Part of a small language model's weights: 6887 steps.
MLP neurons of a small language model. Each row is named by its layer, matrix (gate and up: input weights; down: output weights) and neuron, and shows model dimensions 48-303. Each number is 128 + 24 x the weight over its row's rms, rounded and kept within 0 to 255. Numbers have three digits each. A neuron's up and down rows have the sign that makes its largest values positive.
After each neuron's rows, "fires before" lists the tokens most often just after its 100 highest values on Wikipedia text that the model never trained on.

L6.gate775:115136105175144120095116157148135104141135121134125157084160123111152091096117115075135161163117125119121152133125175146138104087110140138111168146128132115081136113181103153109111111124108138146104115141184109129145111143135132162176158109103100105059166115156103178107096156125136131086118183091095187125132139179169152152128051149123129124095135139131165108124119124108144142137110123145112137138103126117134169120137139121127122168142092119156098146136097135150121150165132105145170152120105145124088146108177113070112140158148115115112116076127148152111119115152152120124115129158112102107092127122176152142131126121124105140127141075136115158141175101126135127139159093136099135134107124148119112079116132172107104141136132131095110119125163135144132148103143086
L6.up775:112112101133098127130095157141152152138107106130156134108135140101118130111168140126145144099110112114124109167144105107144112100165134129128130123165122147114142139107105149125152141121124123188108170173099125138144128170132146161099157137171145146127157153118084079140111166131125125103124141103152113119137121159133165153084115079118108192136109109116099138092135144142114122181125128117131154116113164100147113165123144152100130135105119156116109140165110139097135157097131133121114130129109178157184110114120096169165118144124108138122105102148158099145174119141166162168139160127081134116115150103151143096128118148143085149090123156085152183116139106106093074100106092121150134122088124096089123121118119115114121135148144129109141171062119127120109168106194132
L6.down775:141116142107160123049146110133067129110161123123111133128116150151100145145120159136197105117109147145169123151094136168119093132105141150105123141146120151132127155165119143118165146130111164130111106113118126149115127091169083101088154122148156092162117163174085149123128118124141144113101138159136128140094104085115167149100165133134092113152131119150082113156128142150122118095125127140127134148137123155130141139164098121127097091124114109153101125125114122150138127191121099117085097109130133127125125169113147131112122154085174139136122139135129170070161080186132170147138131108125114120139098170120148159147142092133161123124123172129130122110075147113113131105110131130174126140090091143102150120123128095145106147101113126126141108139131103088149146169149114
fires before: "\n", "ation"

L7.gate228:130088095117122117137147140127112164162097131112140112111126166164129128133089131137098137086139154100163154127150130139127110121068117132143160129138100071126167144119127151090097158155070107119137126096121124089167099131134081148106112120141126077143100115159085110141149158122113153162105155109096109114155149127141159100145096124111130109147137169147097171136103132159095088135141158122108096145094188136097108143155122142103107115129136126149112090111097086130157142139177139154151125120115162125130170137171110132125051115120134125108129080158146124089136114150180134158112130147149131142147154118147110145115117121127137102139127115159156127183110121126120101136115116119147141166132123138095159138151104116171089134109138130130079137156159143130142126096116078
L7.up228:112151158142164133108122116103114143134120162117124167120127158079106125136097110169109118155146088138174152131193153092131121104134104121113163125140131091136111133131122110121112142168140109161154125091144150103143112095109144107104111102171123106147136089097110148153153148138098141112110135142099096103137153109113100183115134170115155136150126163151115160129148121159117103119114146114151153116077132117112138125129145120133121134114148096103100086105096149111137138130157142140130096136131148173097115177175123129134127094164148089121089142127146112101125143115118103126137114129164138089140133142129083148135149140117139144130094088131122088146133145126104120125065069128166127125107173111111157133139150117148120168085117126132103144188166104119110152111138106
L7.down228:099115166119143144081133143120152076114153187100101211104103141140111171104157092175119090170143145140136127145165133135146135145158136165146127112121162106139110106144085110139091088132135129137177105131143129117109106145122148123121151108128101142123088119138127162134064150127113143100117140158106067126069123102139111157113109134166104109117129125093100160153113145093100115154143143162077140163108126136127101127140136149137109121140124092136111167125146100103113166114177155157121103092104109164134128124133177075091142147126147122122135092155135098060108105131137148116149157152140105137138133164123129124127119115178133160132153106141126090106153134150154137138079123150143122138155147158126119119141132124125103162110152106156122087146163110171131128126156109
fires before: "\n", "-", "|", "==", "===", "The"

L4.gate245:096116118148131154083118140128127119158113169114134158116164120171152096094081095144123146163157120119110151124046155160145098141124105125111090135082123102139109081106105094123136131171121060105098148140159149109124130140099147107118140117138134090118156112183106153131118115132151133124118136133135153116146153117145134131178135088191116163117082134142110134124101109112118141167137146134133151137122152170132114110128121126135146118157150154141124142133098108133172099142112113120133137102150156162097130147129067140136101141079151149166105107165134115112088137124112125134137149147151083127120126105150130109156125138183123159120128130144110147100155084140148098121106085103146176149094140125150142084109125129129131127148124158098129088145092170127097102130137119
L4.up245:134152145185119108148145087136100107140215112084152136137122148106100095098136160127126154154126119141134121122148129100143165101123146168060149135110123137095157112128103118175138114102158197101167146114129130118114120138150109162130131168129164106105127134129143170121156132102137105133128109097160079189114154132110133145115134124099091140102165113106172142120124094144163115126092133123108135114169144127080124136173158144130121145085131126139097099123155161083102132181094114115133125109159127117129127127159112148115187127133091097112178138136158114100130153102100100150121115109132119128117123124128147127111122146118129125123140133108123106103129096141115098139118172142140120101171086122122123124150171112096111109081104096117091126111120131155169114112096114
L4.down245:126152155126149142105133102140134124128126134110130124127086123109164096090086122108130121139124121172113181115142126150192119130113104109107140148138099159185129163154108120159125144192094108104124132122145077133114123163137169130100099110159107153114176122150100142131161109152127142159132116142127135153108121173124143156115179125169140118106132129116110122116145127145145115119076130112092126150175175153130152103116087134133112164143147123147116146141121138125086126154118129144121147119099149108129112115136100126165100115101122094109148101137100103135160145102141065089132115086115117116100154108111180161138123101155133145154144085098177183079107131147077130133127116133094181063122138104133140083155141115138173104114146123126124099156126096161119131092134128
fires before: "==", " ==", " |", "\n", ":"

L4.gate682:075073103116069142122152115104138125133157143153177128115114113145117187091091120135117125138125158106181170119124161110122137115088158139098126090125104139135138159153151118102148112112127128115110157116136098101144142145127135108139107153119174132086166150107148125077140109099139152142138149132137103113142119134111128123133079101107125128184099152142135135126141155135134142129112130108108107112151154160141150098203142182127085111111136117133131089111119174137135151156128112134172148132118131166164101137113139194112178124111104115154104096127134141122148106115110148153122108131141079110150127120078127151131061113098143117141133084130151130113124129136118067164168127117123125148125125157118119071117139152117143147106103086079095102119149141123120095073113119
L4.up682:099066109123105108121144156127129121111100079113130101110163167133124114125101109138108099146128107096162159123109148141106105116083117126126134152105128148150103103100126147130142103104093107104124136137174113078093146158151116136135157112128121177111082117190088124126157107116091119127073107122099149101143117134106136086122114152101154120137114169125148148138152167122125128115110127129093122123102140185114085136098120134177080170145096165157105131135135140130127132146134107119135110172135125120136120141097166154119112124150123157140103103148089172114122113118162128122116139156125163163127137131117153133149122118155154122118123118123162126164143145122089107173139181160127100145106147162125116103152134164136129111099118137112130212093144144133092134075094151
L4.down682:139115137117135111141144180111141113117149115162175160127120172121159160151100117080108076112103138155103124142124149076136112096171101117104151186092126131126103138123143112117152096133113145081143122121119114116133129109140127099165161163149123162146155172115068171161170142142111122101091125108115114134106118139123132124116156139133119111114163112116121130142130142137137113136135166134159149142102131142118125132093115083147124119086110081111094155149138123115137133098162152157132148152155110148088126122116129119138153134146094143064109120133125116040127077069127141171146099122140163107129141155103130134130159142106115118143123149103127114129110135136113073147135167103146117140137139144130129188121128130082149147137129143126102108138123106123134143128083141
fires before: "\n", ":"

L2.gate507:131093157164084150185117152119101140113115112109122125142135113112116112083104155086146137096105151103138108138135125133161140099121156117158147122091080146113181107126132129102202130120087105145129124165125134132130126115117144149148131159131144130087111092141138124101134110165155126082113128137132130171105140145121111121119133097090180154082098153124111086132123107161123127141120142126082135146147155090120099142130148128154185140133128156102155115115139150103111126114119140133161134113122113121106152107149111139148155094160108159105114124161126137108136145158140105130121148118105111099115143127163145130172151108126130183084091140137089116116102161124121153129170057115060129184088073156101092183078136126124075192095137116175171135130139166135110118124141116
L2.up507:153144179141120125125110154143129107129158130157119125147126144067109136099116126093089117102093146157137131145111138108192137141170101118147146169123107101142131156137123164111090097097112157143121125144143119130157110135089128093114093082157157144166120162130112136129141160136106150132164162170101132080096170146147130148163151128139118115152113145128129128121165139072092154092103113130113131124123142167093083068167147112149132139094127147087128175159102132155142140118135147091143153147161125139164113110115167144110155134195080137164112108138135097115149131140105132159125156160118110121068121160107148136155172083151102142124129099116095127076128151123117125163155091122153123146116127137133106131125127139087132091117119121158146177126130138147133120130150086
L2.down507:098107094088115158066159078107133099132165102095113172108095103112157072128135139174143158115157124142152114115119157148164133125125153130116131101128129124119101108125149116140103074155123113155121134107123111158099127145187145161130104139086133112141132168147108118169105095145106150101112125133155120146115144099137112108115122141186142136123114096092143143111078136109120140115138107174100134113142107147130136132091097151095107110143077126170108123094132101073103135133152164141100101125120138129179133154150108140113084132104136102122103140145086169118133090130107097141131109115107114098159131136111129119152126122185155155172119118111129138132103062131125112096133139178109149084140133120114099077132147123152152137120171153106095114105160112153153147128150156
fires before: "\n", " to"

L2.gate517:099139106143125152130102161142139114118141109154165147123158119095140138099133123115137140086076179149127146156116166151109149129121150156095129145085091114115132107102125099085088148127149151118109129131109107135102180109110131111129171112148142109120127127135130132137129134102143153129129169108105114107157143128087120142103082131181160127105161142095095164137152118110120080131145180125110134138143143150160124164160097136128095118156131159132180106113112142116119160146119137131106154173160159131189127151110107179165110136151164132147123142131152095067145187106143084146114118148155151075127098139125147137117116150124140133104121105132113159090136108126119163112161116114138129130177139091119177135142154153127102132141076087080128125137100147123175125111110147
L2.up517:115105110137067141115150146088148105097155180117145160137223097130141111107127084126105142175141152123147110148167147147131149137126133153108140148119107125145093113119111149143114134144110139126123164095090102153113125139103134150124108116132130148118114168102118093134111118087142167130131145131114099093116169088163142112111098117119131134132123165097102130133171124125139118113102111130126142112124107112120170132126106141123135147136080152123150145140136151136162108129147137089116152124135149138124115139100103146128109173123125088128096133146146152134146142127118106150139080121160162158125179128126097163128132082122092157136144152109148096072157122092151104106138166123174114152168126076156141110160120150097116092108158177128179103097114107102101114132122111
L2.down517:137129073115094108180148112099148113128141118147139141119170108098127120133144135112102159132137162158120142138138123169157136125158153112150111096110129104153102103116156128132099143130127151135119185092089121101112136083088160148093104110116170137121117156134085122148136150102098153140116147129115144089115130151148114112077124145131138150165159135069094140180171108134123110145141091086132132117125107134140118141140116111109130146115102147107103132192176142134146107087157127135121112152117181150117139136119131135136111119110123102115101127147145111097143134114150128139138103126150153113099160106111128122143115079103086144119148117098139180091117111099122100102139129101164147129152101110171133141151131133098137104086149128139112091120147112112082151131123145
fires before: "-", "|", " /", "\n", ":", "s"

L3.gate518:118178146153122138172061142093125155148121141138116145148140148168131151123140107104132143095089119057121172098142142133102167130139121129128153128165101121149159122116145130127139125150188109088153170132131126123122102133156154131141117143163078098103149115097127162126148127110118143130143157150100109160169117176127131118126098090122161138123111151163148106141167112108120140127145157127132146137132095135098130135099144114131109156142080166135157132107104123091099139127105081119118096187109128153154107109110124138132130149101151105117097129107117119092156156192147095095132093164151148135116102121083160099140156082115155077164151114141081137113172137090140115131086093119097141117155101115169157105115099150160143122149112165113114118156145142104181103153119128
L3.up518:129127144164117122152190123150129168147144144157150085118110095129142083170155115191154140138121160101111119135128127190090118101111116136172144162119115134146113145108143146176127136105137094099126122130140148141130118178119169143107170164187114154146113122143111095162106114075133174087143118159126113103098146162148103114109139129154101107177137125138101135110084082185124108106146126099093114108115107100091134122123110149122143143113142160123135108112134102149135075176124115144097117141151136132112138071125108141118100170125085109135142131128150136111136169176128129129151162133116186141094168120098132123098098122135139108128123127102154120111158114126148103142104136136132143152147125115130129074120100150089143142052151152110127091145074162119109122121111110
L3.down518:112147088115121097097150135157114150151134183146130107091142147103129165125136079117152132129097196088133142140128129138117111126079106126188123108173125130104127120137114110164131122088134123138068134114087126147128134112127159145097164133136135169141120157133120119130086101094097168107137111129094138137133099104124084155132126155142122134129129114120135158150145142176107111101129141126100100159124108120125129124135119143145091156116131152140121162138107110087156121118142093152106188135159145158107112118122128106150121150109137117127088165147126126038140173170154132164113079157139187126127133114134118075096140102127129127104136125176137108104131119174115102114102148147126137161119121109125115149087156138080113149103156164114098114088134137134145114122085136
fires before: "-", "\n"

L6.gate388:137112164114140116127169106147089135103136084121104137098104093151105118169128102122143125131112130157112148153119141162138139108106149108111147116115100123128103127106123150152139125142118106061098186139179134122120141145149123153089092131130107113057140132180108104110094123102132125129151160124154100115145109133102139098120151130102115156131067119122136128205134108130113153151161167102124159154138144148146140119125167154106104121109103133114139152094141120116120124147116118081128123127155108153156086106120098099109074156140095128112076144133155132151140115088116145106126144126144137156093133180147128171136142170126169127148110088111114134133095128181165126144135138089141117111140086115119130123131137105095134091137100160097132152117150144123136149124112118
L6.up388:136113128097109111107141129136126115137134097154139125115181174139139112121188132105124133168125155137154094098151078102117159115142132119101179149160100149104108122123156137121124123128162096145128171163133168138107145123142145146128155158054134176124092142160119105107113107134124083109154101108167151120136058118123135137136152151160122144109115155143135143085157130149154108100155106118145131085104120096145096126138140122143121138126094151140086099132163147134106125110161110105125139107150141128136124087141120116120110139148136125121127113154158154210098159183151120175118141134145128129108135089125119105168126101147147102197116118137136103152116118094124103133134149106133142150119082126100150092111129120088144126154164116094177105148184102095148113102153144
L6.down388:096113118095120122170114161083191099123145147161130128119167135098117119160143133119135104147137135112093122094125115107156143126155081129120100109137133118175164120133134106135146133095114163151115141117099142131136145114125165139098130129136121143135080146125138114101097093125104158126139134157129102119109142082127125167070085140161116124087136137134164096106130167138159112155165121139100123138062105101104157126158135122108085114110089132151126097130158089184134089127142163121123123156071119154133150120125109179129145138150103126127125133101129161107111148123157129101128136110094082116097132124111166121105100089081087100119123137134148120125083125107152187137165112122111114122162119125117121068130121134113126144165136099134137107124148136177120131122120174
fires before: "\n", ":", "s"